Part of a small language model's weights.
Size: 16 layers, width 512, 4 heads of 128, MLP 1344 GeGLU, vocabulary 16384, 67.7M parameters.
Architecture: RMSNorm before each block, learned and rotary positions, normalized queries and keys.
Training: a variant of Adam for these matrices, 466M tokens.
MLP neurons of a small language model. Each row is named by its layer, matrix (down: output weights) and neuron, and shows model dimensions 405-500. Each number is 500 + 25 x the weight over its row's rms, rounded and kept within 0 to 999. Numbers have three digits each. A neuron's up and down rows have the sign that makes its largest values positive.
A block is one neuron, or neurons of one layer that tend to fire together. After each block is what it responds to, as a language model described it from the Wikipedia text at the highest values.

L7.down672:495492530498475519485509498514454534515497493491477517558516511504467484518530466478531529484523504468473511511481459507544464463450437527504498474523491501476472527537483476501457499528485500471472521529502488505509461514494517495503502509514444491472541470529512523495498509547490472520
Responds to: Fixed-phrase connective heads. Head words of multiword prepositional or connective phrases that demand a following preposition, such as due (to), based (on), in order (to), as a result (of), compared (to).

L7.down352:527494515495493474495476488481492459509523473548500542543540472491512551497459484465484496508513505482460520475473453514529525476486490520514493503485497484522470480483513473530525503490492474470464508508465525488530471540495525504518465512521516542529483518507472526503517521523499523458
Responds to: Main verb completion. The token that completes a verb, often its final piece, right after a subject pronoun, "to" or "who": fle-e, retook, donated, heated.

L7.down872:512525537490487510477497483519478459514527488535554475483485521511461500533513482489480521502475490475487529530502472484502509504531486501510520507472445482469491487489520497467499539497521501480512535519500475465541502513547560529514477476551542506504513483456468454473540521492445489479
Responds to: Mid-word fragments, War. Fires on word pieces inside names and uncommon words (deFor-est, D-rom-ore, congr-at-ulates, Sab-at-ino), and on War in World War or War Department.

L13.down84:477506504487507526504493539490470500571505492506525481468507475518515552517500509473511474509470494474574534514514479509459474504469490502480480516538506494501524485529455469540492495502518450491481479487483492498483479498529486486550500513500433531517509509519527495513494513475502517460
L13.down123:488503488537499516501515460487505498492481510529500468502541471495513553509488502479502435491499514489511520501545507499502477492470477453501484524518501524530514494498519526502491496515533484469477504484473475471475520499528482488501523537463505521517463473492504460476456487503528480483
L13.down387:529510497502466496493493491543491539512516485510506434514521473480498503453485538507508505513480514534502478528494542522480548527493510480505454522488482541492499500502458498501527487480533572526553472468505465540508511492509483440509496519497519466508446512487504521504501477440478519520
L13.down536:478514504484497517520514506492483503521526493504509501494529525487531541458484471516489481516496500493560511476445521514489483489495500506476579497467489514528495435485490485504535510513500525478497457500467493491521498464448511529527488513553494491469526469462480504463521463501517509511
L13.down549:490466492488494488504512499522501495516487493490534492508500487454484506499497511517523487536493517500499462509494484513515492480473522482523501506452504515466449480467492529494497524459489517498488518525498501487518563496516500516480506494460503487494489470462503525526489499489512505501
L13.down824:462486488489482511497499528515454504515503492512479528518484522471490496504479502451482491513501470492526480487516478537515513507535531540510522523483522519450494487484510537491506488513458504480505476517455471508496472501513494469481544510507436469510505504532510535484522511486533522499
L13.down921:511532507542508520500489496510459490525474535526496510492550496483512484493470467526514497511511490470515502518478500488505533471501499499466478532497502494526487451483524501481476502519524486524524500507517495490522532565536523505519536511495529486460507479522485512520500493516479465480
L13.down1164:535509490502477508503474480497471493486503477525490532478470511521522508489498467492489497542483487507496513520493511503496524492492508483523523503540495478497542451509516484491524517557498487512471479516524494490473487503470483515513447513471480495466475477483492486492495485502502514508
Responds to: Noun-phrase modifier slot. Words opening or completing a modifier before a noun, often right after a or the, such as small, 1959, Fourth, one, sufficient, and word-ending pieces like -itter and -able.

L2.down55:517484508494505536500515505495505523482476495486512456496520439481547499462514445496509528539485507566520494538497496493504502538535512521486461506501548521499498508470521535516484515510486519534536451507451501503482496479496499485475504479512565469505476498507529529492457466498491493518
L2.down556:513499486491483484496465548477490510457480518524547481532525455499530438479521511510481480528452489522509496519471482503502539474451531494503524477494522470516499446502518480509512506532463519492510479460518514491482534497534500454503524521508506493474508482512452492526528474481536499514
L2.down581:512535503476512560477487503467508480480469480515507476513493467517549502489504492507453489520523501531516530527474484474501507487516517493490509507504529503479481517460500508529508536476461550492535500471497524509480478457493500456458510484503532489557465531495498498501477469457481440503
L2.down624:489494527477475565485524560520512531457487454519466485534499505518506456476498496536515496527507516577513523512460461496529544464558500486528496495551498538542510465497519524506478525493501551466541486496470526487459506484485480477505492490504472455504480482482474524494516533498475499489
L2.down663:533496507535485519470503494468506503468485522487490495514523468468522486510512428504476496527497533515536495511509479485521535496459483496492527499537536513492490526523506524491475481506469531514500489516458492492470483495494519450530512525512533501515471512506520523538482524463514493496
L2.down1007:480512512488503522497520527516531507523511531473491478502483505491486505521437491479492511500476486478472494462510515474501521478551494510512476518495528506476491520480535506521547486473519495482514489511483498460533534484522514487482511532466488527509495483511552482522490497485527469485
L2.down1195:502527553501521540477475496463523473445521523522474478513506426500522482508473488495486508524502492541550487538491500490505497511484525538498479466532509514534498534512476532500488478457482542515517500495508502486500528432509492473491531490543546465549490474506506541529491500433494472507
L2.down1274:514505517502486558502509511472488516497443489507531466484514473512524475541488517470493556526483522513525497481511501501487534478495481523491505499500501524494504509552471488498493534481505549479511478497475515545526498455513524493516483506502530456489482468508551497517486489492485515494
Responds to: Status-change verbs. Verbs, mostly past tense after a subject or "was", marking a change of presence or status, such as closed, returned, retired, removed, shut.

L2.down329:485483511509484527451488540503511527533492486505499520501448527486538466468510514492486510476493464502529502519485520514512509524496493509516520469491485477563456489476518520530495466502482534521479511530469450524497471500519528458488524494530518526515493494535505516490539451477493515451
L2.down366:550497525511496556458498495497461488500487527487472495480505516481507470456466532533502453475494540490523487486511523478502495521498504469530462504508551486526463503433465494541502444508515519536476522509459513494474496500515470467477510490509478513526490486519447497483522486475508519505
L2.down372:483520495483504527464518497508508496473531499488513494498523501522533486507511455449459496505487472525541457494483488536496481476526532482454492483510514494485481537474510500505507493501529504555512467505532505478541482461524470478497536515534509516478504484505508519515522517453531513490
L2.down374:513510510491477510455510479513473479493499517466443496521467533503519530448501489525460477523459506486475498553500513482525515488493485492496508547492496497500478455474503475474505478474493484514483490557517472501538503488535488470501526469514447490461486509484491507503533540544537560505
L2.down477:526458496492441474521556513503503515484544509439482471490548506534527542496466517495477462437470523569490501478485501493512483523511474470482543498512501495481469442515451519516510428511508520514502492531489488522526518457466483485480502485530491481490493500516498523503509491500515510501
L2.down745:513525505492500518444449465500514511510496475509486466474487460499525488456462499496486509548496537504505485494511528527521518500489483515478503507523471483513511509500526483484529517517549535484486490503474507457473484507550486502511515516528480510536482501501448497543475515511514453554
L2.down976:530489488481470539468434503511488522474536515490528518484541450499514491536514456544463471533518506515454505472502477520504483528509488512466536509491504541494543471532487491528478491497484549513525523473474508525510507519467532511512494456482471517496500474503506512492489513473502482512
L2.down1147:543498508496502542493499532483503514505511509453485500479469508497468497512509488478513485469495509484507524495498516494526544487515469512510498486502478493514454477479506489490493486525465515484504488510493480472474451475511511493524533506501485498519512541471476488515493471496485525517
Responds to: Ordinal and positional modifiers. Adjectives of order, position or direction placed before a noun, usually after "the", such as final, fourth, second, southeast, top.

L13.down111:479542475468511517529514468476441518507498519476489557504506502479516508491474495515485491514502490498503562485523485490513521492513502506448514505496531508509515511504498502480448504501487509525495539467522464457487506486493475524492483479522484494514474501484490518538513485602492522525
L13.down142:516496511511475510489482507501500516507484509479496515498492526537488491506500482499474471501500515479485496473504513495520506480473609486448520480522555509493508469505493506452421518482485508491490495523464477504468496487497501521515485511466490502497509526477495504527505485647471480507
L13.down194:475485512491499516529505520529483506515510514493488507469521495486508510493530525451524463509514515493500522493533514478478497524492479500451522503510541514493529495491504497506470498521502512466511467517505534471475500531524490497524526513493488494515479498519504476535513509635483546546
L13.down398:488509528505512504487530488516481466533480507484513479492521503455478492490495497539478491520543493505502501512505530539473486495473432515479497492483582542521509540521475511446424519499472541522487522472498489526502499492501493523481458498513514496471520531462488481472449486626509538496
L13.down825:486495519508484490500505473521518474519494478520534492438520472497515493503518477540488464483478502492502471533512548525511528495465478478484533489504514501479511504502475488516415483533472483491496505516510516476487497535538531554491498522522512502516497520499481474516486507626510529483
L13.down885:493472496506522494491529526504455501486472531459463501529491486521494485480510535506448510470483508498493472504474543499478495499469474498443448515463549484507513513499522523515470498531514517498518470470499465492508493504537527497496480488528499524528501487505495507506515521650469478532
L13.down911:504494483509495525487530525512472516548505495505483460531482492497507472518494474456524511530502502514493532508561512488533534474505493513484489493496521510450510466488469505475472484492517523488514535512504462456543508487514493504470519495498501457499524493510490512452496457631478504533
L13.down1054:520549470495491509499517518494499501515500518515497480486511495521571538511509480537494535521502499527491505444522549422511527465519499519571540489493510472516491506526538517463488478498488511512497502497514467508485503469466567526498517505518519545463538508471487508526496533530507485490
Responds to: Opening punctuation before content. Opening quote marks, hyphens, open parentheses and line breaks that begin new content, especially quotes after reviewers' verbs like described it as "a…", plus compound hyphens like Norman-era, L-shaped.

L2.down575:526515511493492477516498482473422497485520479524483507454503516495533511510492499496515457476527503423476505462486484547505499516493544550498531511524512483509497481444475520505513508484505501525516500485472481503515507505507511532493464505527497459484514533493520483521508508473458494460
L2.down613:530485475534489518486489487506495510512526485519495542445508511512474475491499495498539474523494502463511485500480522479486531496492482476458486505549477470465545469500486538520502541480487503480474502536491506533526529463481475491536496496516488511506485520525488525488491494493488466472
L2.down725:522453535499509483505506486489477497523528501484509499496523510492520484485502472501515508494518471503516524514478460493545531512526541492526516476485534514534523478494458496469516502510497534496462509493490522501527502513502528517483498497494493473475522504481517488475517539513505496479
L2.down734:525478526467507466565518511478500494510548496487498514488521497495477490514485481493491535434522471487447531477505489517545506577494487517531467493513550507498503493482490484517510506510506473494471515522465481517527489479491492521475476495449450481462485485472527471472492515513497530497
L2.down809:490476463498543520511508506464477496483519510464489495503535511486543519474506488536513489497441496476498492476483484583475466490473498504519490509515492495479501484484496522480465523520460514473506536486470519474524491478474496501499483472515561507436473534496531531540516478523504494469
L2.down1043:466483546479485480497521511511501485456527526524497508523529520477507469497488470541515499491492467500511515512431486488518518484512510481504488478477541502526519504467503535494472519481525512512555483470512513488508523531484504506512488474500497495525540508531497503479489523488504483479
L2.down1051:526470520507519487519508478470456489528483495498513504488517526504520491480516489489500514509525483513522523520481460524527538504527517498555525483479517523515510496515461482460519503479477547484477502507494545507536528485494525520467504497489502494467507487469503510476512515503520498513
L2.down1100:497460507459523449507529504462510509469501529520499493478490488451484531521494462510507490513488511465505517504504474504475519523536510472501537448545495458534453513518508489483475531448503516504518528468533502530482519506461487472487531481560470464566507522543533506500509541502470522506
Responds to: Rank and leadership words. Words marking rank, seniority or leading position, mostly before a name or "of", such as senior, president, King, lead, Governor, Bachelor.

L13.down210:522484475503507513503538498429482482503490505501494459476491495477482505517504468482486484476501509527484501494493516500523510583538521461476504520494527476481517501519475512499512511531461524478478521534522518534500538524471512529481512458502539516486513450501511509527450511480486508526
L13.down356:491486525480492490516479479509479510493494521527477502500485446504524474515513490499501533545475496509480455500525528555487512475491563493507479503454465514484491503535515505493482498494491494518471500473552539514509480480477534504517533517500496501453503467494546519496534478444473500492
L13.down426:489488500460466534476495490479510482484516521516495484448537486475527468514510537477525485523478475533503512532469509521490533534519475484475509483465476474472508499532460505514485467501503506514500510499495570534516492501504549545513482514514501524503510533490496515485508501511482497540
L13.down508:473513495524423476505503493506524518485529481509473489479485470479513515454511497499506481505484483518487478544503525527519536517482496519541484446464470455526482512523531472470491532494460503486484534476479524515499498534523503484522540487499521544508472522482510487491446465526522508538
L13.down524:463486497523490506496492464526475493466491491485523477507509473502487507551521506514484439500524491483486494453519507504435513500511534473524539543524510482476505511498474521535542504493470490553522527520475518547497522518528483499469407526529453494536516471487488490510540507511521502460
L13.down679:506502498514479546501527480503530507490488508467515464511493504495518493560500507526527496503503496521540511465500516482503519448493508518503505479505522489459523488548490516491482519519527489514452520471458485487527492504511485485466511500537500499519499449423492491516503476541496516496
L13.down895:532502496520537542550446500461548489512543532479493548533545498517532518519508544492520519503521495507486502510473535464488529504493490487520560499489484491450496461486498472530483527508544519523558477518502518525494487510513484535493526531548480513503501545498446498486482524516508478513
L13.down1058:460524485504532507481530535511526454514490534526523473456497540488480547468480518485503490532478502492491463500451472463489515477500473463554528498525480506449506520472499532515522509503532488463514537525515484521473496508524509499522496523475508511451526498540487505523505512543505513497
Responds to: Introductory phrase end. Last word of a sentence-opening adverbial phrase, just before the comma and main clause, e.g. In 2008, At 2080 ft above sea level, In this layout.

L7.down258:484515508479448508468511482467512518511476468518490474501459470488530460497521519479521517501531478507482490489476471515541508472525539493527486504476480498513482534452515492564526478494511495484514490486493542490498529516511505436472520520522487512511549524512528495488509496473517510501
Responds to: Ordinals and table pipes. Ordinal words after "the" or a possessive, e.g. "the first time", "his second", "31st"; also "|" cells and other delimiters in tables and infoboxes.

L2.down392:506508499494505536484493475514464490489502517492461515540514472478511476547479493522536503506527492500478465519488546497492517527491544499540504487487529529496507510460526494461511462533479505492513513528468510474478499547459487497516478536486506534476493451471507484501485493508547527524
L2.down564:501479481509479508492504499510484452510487502489533512572513469457537506500531491521479499469516475476515515518477521485494507498481482472469499496461521481535496511502488520514435498525488478542520541492505489526514521514478499505484500474495515504482520541499470440490477493526498543495
L2.down567:485480496548492470489442512509508484511516497512499494505501500488492464503482467482539485542505483497505517518503465531494543498486471497501497501482470527500486508488540474498496482531517469498466527535515496506477468538541473487491544470477486520503517488500499525523549504497490453501
L2.down592:475504538504465506468523534490465455490501517526508507517490499491519465507550464486491500470482484521500521497492541507513495533477530508497497494504518507491517529514486490466443492481479516534506489531482501491541526494499509485484456509514501464469481514476525496485497493507481536502
L2.down606:472460510527454486505509485484441478477444521510512528539513494483486491517557489480495465512461494532464525521486520493472529532494499506496502492495525511508497508503498496506434487509498497548525482517479537483564555482461504477477477499518482492523486543474512492464486500501481527509
L2.down628:485498523523471490500526514539464454496499512516493493555492506490512482501533490522480506478484499495499522491495552495497502520465485514459476516507552501503483536510477512501409512498475501548523511517466498513541521519507499500483483516498501499472500535481496483475492470532472519516
L2.down779:497493516520502473500529494493484464490509494508491462509506495488465466513534454512465515460457517497479506491501541510535510491517488518471480580511566497512484515504475499499432516524463513549537493504492491503539522508507486505487492518469508515447503542518513479488471471575463531516
L2.down928:534501495493492491520509521514461523493497445499504494556517496502529503506474478505496526485525538516522498536481506482475514502480501517505462521498535500491469523497468519510488440491482547531493507515488499526506490510486513506450489437508491496490529481486487487487504488574492517498
Responds to: Joining hyphens and equals. Hyphens joining compound words or codes, such as well-attended, ISBN 978-, ZAZ-968, and equals signs in formulas or markup (n=2, InChI=).

L7.down516:472508500530480549453517446489491453483467495472493507485449502519506458516522550485540456515515497515517493492494498508504520485497494496497501500537512531490456463481486477515491499503539505544484509530496490501481498510513482479502469554514502477504426506526463501517533511461520514474
Responds to: Compound-word hyphen. Hyphens joining the parts of compound modifiers or names (natural-born, medium-sized, Isuzu-based), plus some mid-word pieces and opening quotes.

L7.down1228:505500538467513453517526475524447474478544501512530502508490513489500509495513524519498490532488489496484507473538501469506500509486522499536492475486515485500510480502460507483517473522476488524485524451504496494488532531484511497526505462518521536498508484483535482505471512490519509492
Responds to: Role and title nouns. Final word pieces or whole words of job titles and roles for people, such as Ald-erman, colon-el, Ambass-ador, priest, mayor, lawyer, often before names or "of"; weaker on other word endings (concess-ions, Port-al).

L2.down100:510512511504474493493469499470510515529500474501512517481496498511506518495491499488488550484474503527529484491483502529476434469508472502498456480478467511494517534504467488478522518499467490480507527519524491500522513468533539499521513501528485449487470499449482513517511547499442433486
L2.down261:500509509470461519431475461530504551544529461452537471521505503545506508496519467513502522512501566488464538502485498514497506527444498510483468486515523489497526514504501484512515506492464498499501510511501520529466510486471483504512494445517481532496512505490537454502450533510519511525
L2.down360:525523505483487508540508513496510515526498482487512460497469499503509499513537489453527549533508486565495507536504478489505497485539501502486516501530459492489525489510496481454522512522471517478513494533528523519549517481515512513535498535506507469505478518464524479521522545493493494532
L2.down402:517503488485466499428472487541495518544505497488518486506502481544487506498514482499500512539470564519473510528505522492530509514458491480485481507502513489473529517515498486486500485497487496511513495506524501541481535510444480488492478440537481505492515512499527462503448528541539518507
L2.down835:507492504492472499413476462535480542515513464480522461508514497541491496496521485499489503536537558525460510538484520516510516543446509503499481498500512504469523498506498486501509498488491502499501490514507492518467523487465474522499501469523488505495515497499530469512458511547527521519
L2.down1005:504506511514498512549489526503520506523481489497515499496459509508529468512514477471517546516502493536508529537506492510494483502524516496482486476472482506494531527533514505463524510515466520490504493520552519543578488465492520494505500505506482456505487514463493492505513556476463484485
L2.down1082:527489515508481496530539486515498507509525537523533530500519491515489466487508495537489485457520529511558500517516468500492525501517436475486517551492494494520525470531530488503453511512510463546509513477513498490466517484538533498523499461555524506516488521477524470499493532471476498478
L2.down1297:513488459476506499487488448505501527521519452504514508516522511531507495544496503547506496498478480473510503505552504533471487485554454543487497522464470480484533496512458504481483464512473511504541518501524486501524505455523550496518502489527488481529464554477503518489541510495480472540
Responds to: First-name openings. First word-piece of a personal first name or proper noun, often after table pipes or "by", e.g. Christ(ie's), Michael, Jean.

L13.down72:475500486508434519527495491487501505510491536517491462521532480497483492488478532514528526468495509535505516527512466487512493486510465510554533475523516517461473486466503472533489514508503509494491528506461524494450532512471525465500470540494511476544503551453496485533505523451527464479
L13.down405:479495510476493507466496502452498481491491490514451519494515479508515545480471503519551503470521473512481488506490471511494498491524502516539496519468483518535504504524483488502515482491514537473495507458469470513516478533477511483542521521444522531498470491491497482462487500475545496525
L13.down515:467500514515514521525524529516494484489501497522473476513514536506500499527473469506466520486472471503468466463510512513482510517487520543499513458447501483481521494492468491515468455526524471508529513475540491476527519521480537486490483515532524524482511511549547471499527498527514537466
L13.down801:446526458487500490493507457521493525558506499484535502528473465512501520458520536479483486507535525500473481511524519541491491486492560517474508493521460498520482492501486480529537494500478552503521504514501498503543522523507523493514533459503503493504457491476494501529509458449509488484
L13.down1194:529526477492486518524494515499498508491496524529503497508544498499508528498533517484503471522540478506489495524472519495532454451481546519495487486498492509443518505479458558494493480508484491527488468562539488522552493513465518500511479496483499527510508499518506523519509484519508502497
L13.down1218:535533533521496544508511486463541522492478523494472473478512479487531462502527526499538496477478476490515516503493502474500508497497490511521555506520517540472524471469487486540494551535520497492459468469517513487518454536508544567474526509534487537519494530470509532486509475518451522512
L13.down1318:503550535539511469514479499530495532539462523516514512539460452526539520450517529514491512487504484479488534521492469548491531493510502477503477493491524515488470465490463485539504535505506448516520496480471497497476479487512527495475496491485531506517462541463489509481525543474492548490
L13.down1321:476519511472485516482492486471484519513496444525477537474516513519547517474493491465511507522508502525474510542475527506485532500525500477508543511490551511455532480481460502520559478481512526544519507505506499515476530515501528505526500511572458500521521517437487508512530481498497485519
Responds to: Object before a complement. The last token of a verb's object, often a name or pronoun, with a further complement following: awarded Scarville its, bring the perpetrators to justice, gave Jenni the idea.

L2.down34:525477508510494491518516510543498534518529495484503497476510507515483506520482541541522459465520501463466503488523558497491463487512480550485511467502468536492510465548490527511547471468495452499496525528543491504509483470531495530514527465488502506512497497507491482525494537524534529490
L2.down75:521472529521490484527515517516462501450511508498506532509509495520481484488520485542513482498438453502506495513505490471514515494491504498505509479500521471541516479528499508552559505553521513524468510497511495490488530532507523506496491509546477482505506473493554504489491531500514521499
L2.down184:502522484485508530501502481506534475510527451499536485502517473493470489505545473493512564523510505516473535510489485501476494491520484514464531516435510509493483471488501483524510510498495490480483514504527488480485513469520528520462497492523505495526496503474488471462474508471516517485
L2.down538:475495521530505492512552498488462512489509462541557518456506542530518531491469509518533520504462509506528526525521511476512492495510451520487502543457500451511509510510515509507517527485503535518486496502525506497514510490490519531529505492542518461500489470492524522502494525498460546468
L2.down599:538519475519521508504478593489479528481475474484507468506494513493477516491525457516505493551501514470551540474467483485518514456452444505527529489510476529478542530536522528503521555487475452499483524525536526498440482476514513502525547488503485484509497508498486494517497512458495505518
L2.down638:449496524521481521512484474530542490535484497532525513485464531520511493518536476533479478491509530484531476492503492488512520507491478495485495490533510528504466483478489496526490569498523510500492496476457465530530467516493515457549519468570538470487486492525483504477494528559532506465
L2.down723:491519484507504513500465490524489485499470496498541484507503465510521533474531487534505509532532536517505500485502501502493462526507487529476504505483482519502515476533492466547483513496510487495502482547524506466499545491561512462544515482540490517506492473570501499493486505472531537535
L2.down996:498536498480472502494487507501545502475496470527543504471477525497481516541475526474503501495507481483468545509498498491500502475510495511467525518524517469497492481480540495480482523508501510509490471506496511460546484477490485492504505497505512482494476500516507524482498517486481525535
Responds to: War and military terms. Mainly the word war, especially in "the war" or named wars like Civil War, plus Navy, armed, missile, fleet and loosely Railroad or Bronze in tables.

L7.down362:498490507532461464513447452495479541473512484523537536501488511490538459518484501509490499484505534494505492489520513533492518538461508478495498506480526499474482520493495530531489494530493514512492502511514453449523489497478485474528508497516487493525537516485505501511496470496487518531
Responds to: Word-initial name pieces. The first token of a capitalized word, mostly given names (Art, Colin, Max) or word starts like Art-icle or Max-imum, following table pipes, dashes or commas in lists.

L2.down46:509494468518550475515484505508473537482485483522524461446543498490503498519483538496526547496493529534552516512442516542485510496499503520489508478521480482513506446523494480497524513525515527495477546547507490478529491495520490546478490497496526466521469497515490504500470480472469535498
L2.down86:474494504472533545507501497455510491483476496502521542509479513529458520501495472515532506471517478478507526548492535482503493545520520531550473489485478495494518525514465494483501478528517500508461491468498524472545483554532508521512491500507499487515479475483530538497490497503480542513
L2.down109:512523514501495527502517478485475527444469500511479533475523509469504471515529467475489515507461472508504528508491456498510488522510491462522513501520501530510459474535507500506521492480454496510505500511515528486549521490503510510541520528504498492518468485497508518566483482514472556497
L2.down128:534507485486505555476475484462494510506503508463500493507508501502512460542480516516488506485522528487507516515477470488530527531573533499560491506481484507537521531500468474511530470549487501513463512468490529489503506496485533502531476520504462463482474505497499511522520537512490537487
L2.down134:519496484471533500479516491509500517490444543480500509487497536537466454548501499482512481543598459515491505486487480505525490502555469478524508513481475516538515495511488450523520501459471490481485492489480512494509503498470509522496502536483465466497472548500525478485494502511516526497
L2.down369:493504507478495512508485494434486527502502517515481530473465471466480489517510519474531498458475511529492508523456512473493523495487522502516499464509500487510533510529499476501488492572537484471457521473473474518541499453451512529443510469522483475465515504529501515507520527476472519477
L2.down1020:513485511485501541487539504465479532512441501470513470484474518474488464529483480506477488520528507509483513478467511508448491528484522507532492487491505493491485522525520512480457472489437461445462496500490518501518476524522477496532492494506476511523507499550496532533493548526461518488
L2.down1247:500489480505466494524493496451530523496493494475508480457496516502462473509480508455460484517459470480481489544513484496522495501575563500510472492492503471545484521490499480464448456476521520477506467469530543482494500497510458489489491508500508514523486513515478500512506486497530528500
Responds to: Sentence-opening discourse connectives. Connective words that open a new sentence or clause and link it to prior text, such as According (to), Due (to), During, However, although, because, followed (by).

L13.down145:457521510474492485500489491499535510517474509483517492482503493498492480467507513473495549513507512508527526503519480501496484492496482487503500514501500480500528442474513437530507443522544508474501476522499516495503507528511499476470496486508507497463498483501490513510460500493498477475
L13.down157:486535498450493507523503504510511521530546517509493545525510505502493456486458508445505524532531491478495538486490483492470497477523504488504532526517533543477477474529503501471501494533547484476531512481495471467529522527489525518485469538469483519529479491534483511528512537477488513520
L13.down287:519503509455499557437466475455541463489480457487467514494487514500531555511492482515546510527477459518521513527464510471458494513509517596443504506531478478518495512522465495545492504517579485504456495504507515505535477556510512447514485505550456513505469480546495535510502486465502496454
L13.down335:530539504490521519499506505508481507474535495492432505496514522479537491477489510536517529517492522497514562475489508448498475493509505572489492524487509495483502509536507540457495470492504468483542485445473501504463486548501498476501516507478511477457511527478478492526531514539510466487
L13.down459:488536491502470505532536529498531489477486503479509486507493474520451509523527516538487470502515516480472513501506493510464493492493505521542531492500453505474496458485496529501465530488519534455494479479479487508470510484463478481520479530524489474513476486517469484500503485460477518476
L13.down852:478529511501441466494508500509509468518506515496458485511493508517510522490495505470500473464515512502510476533524476501521490486519479494482476500504534490502479510521504511523488471512518495485507507557518527440510518523525509537476515500512538463485494483528474491468498513496483520499
L13.down994:499513506519496525501478504485508488472495526559523515501504525493490508498506491488493463516507497489501513500513531523518505489467498467483527496532503476475501504518485475462453493471465538534506464499512529500566501499489486519474483493521516506482524487490546498497511525513477503469
L13.down1336:488503472468446532452479489464530499503504450515486469495526504488509513534519469548515531505506490537512554495533510497484453519509471486466515503528572480498496486516500441509485521483519502530503499471468499486465465506462493504506503511502499519518504532518515500516498533539497492492
Responds to: Biographical predicate start. Copula or occupation token right after a person's name in biographies, such as is, was, also, ceramicist, footballer, poet.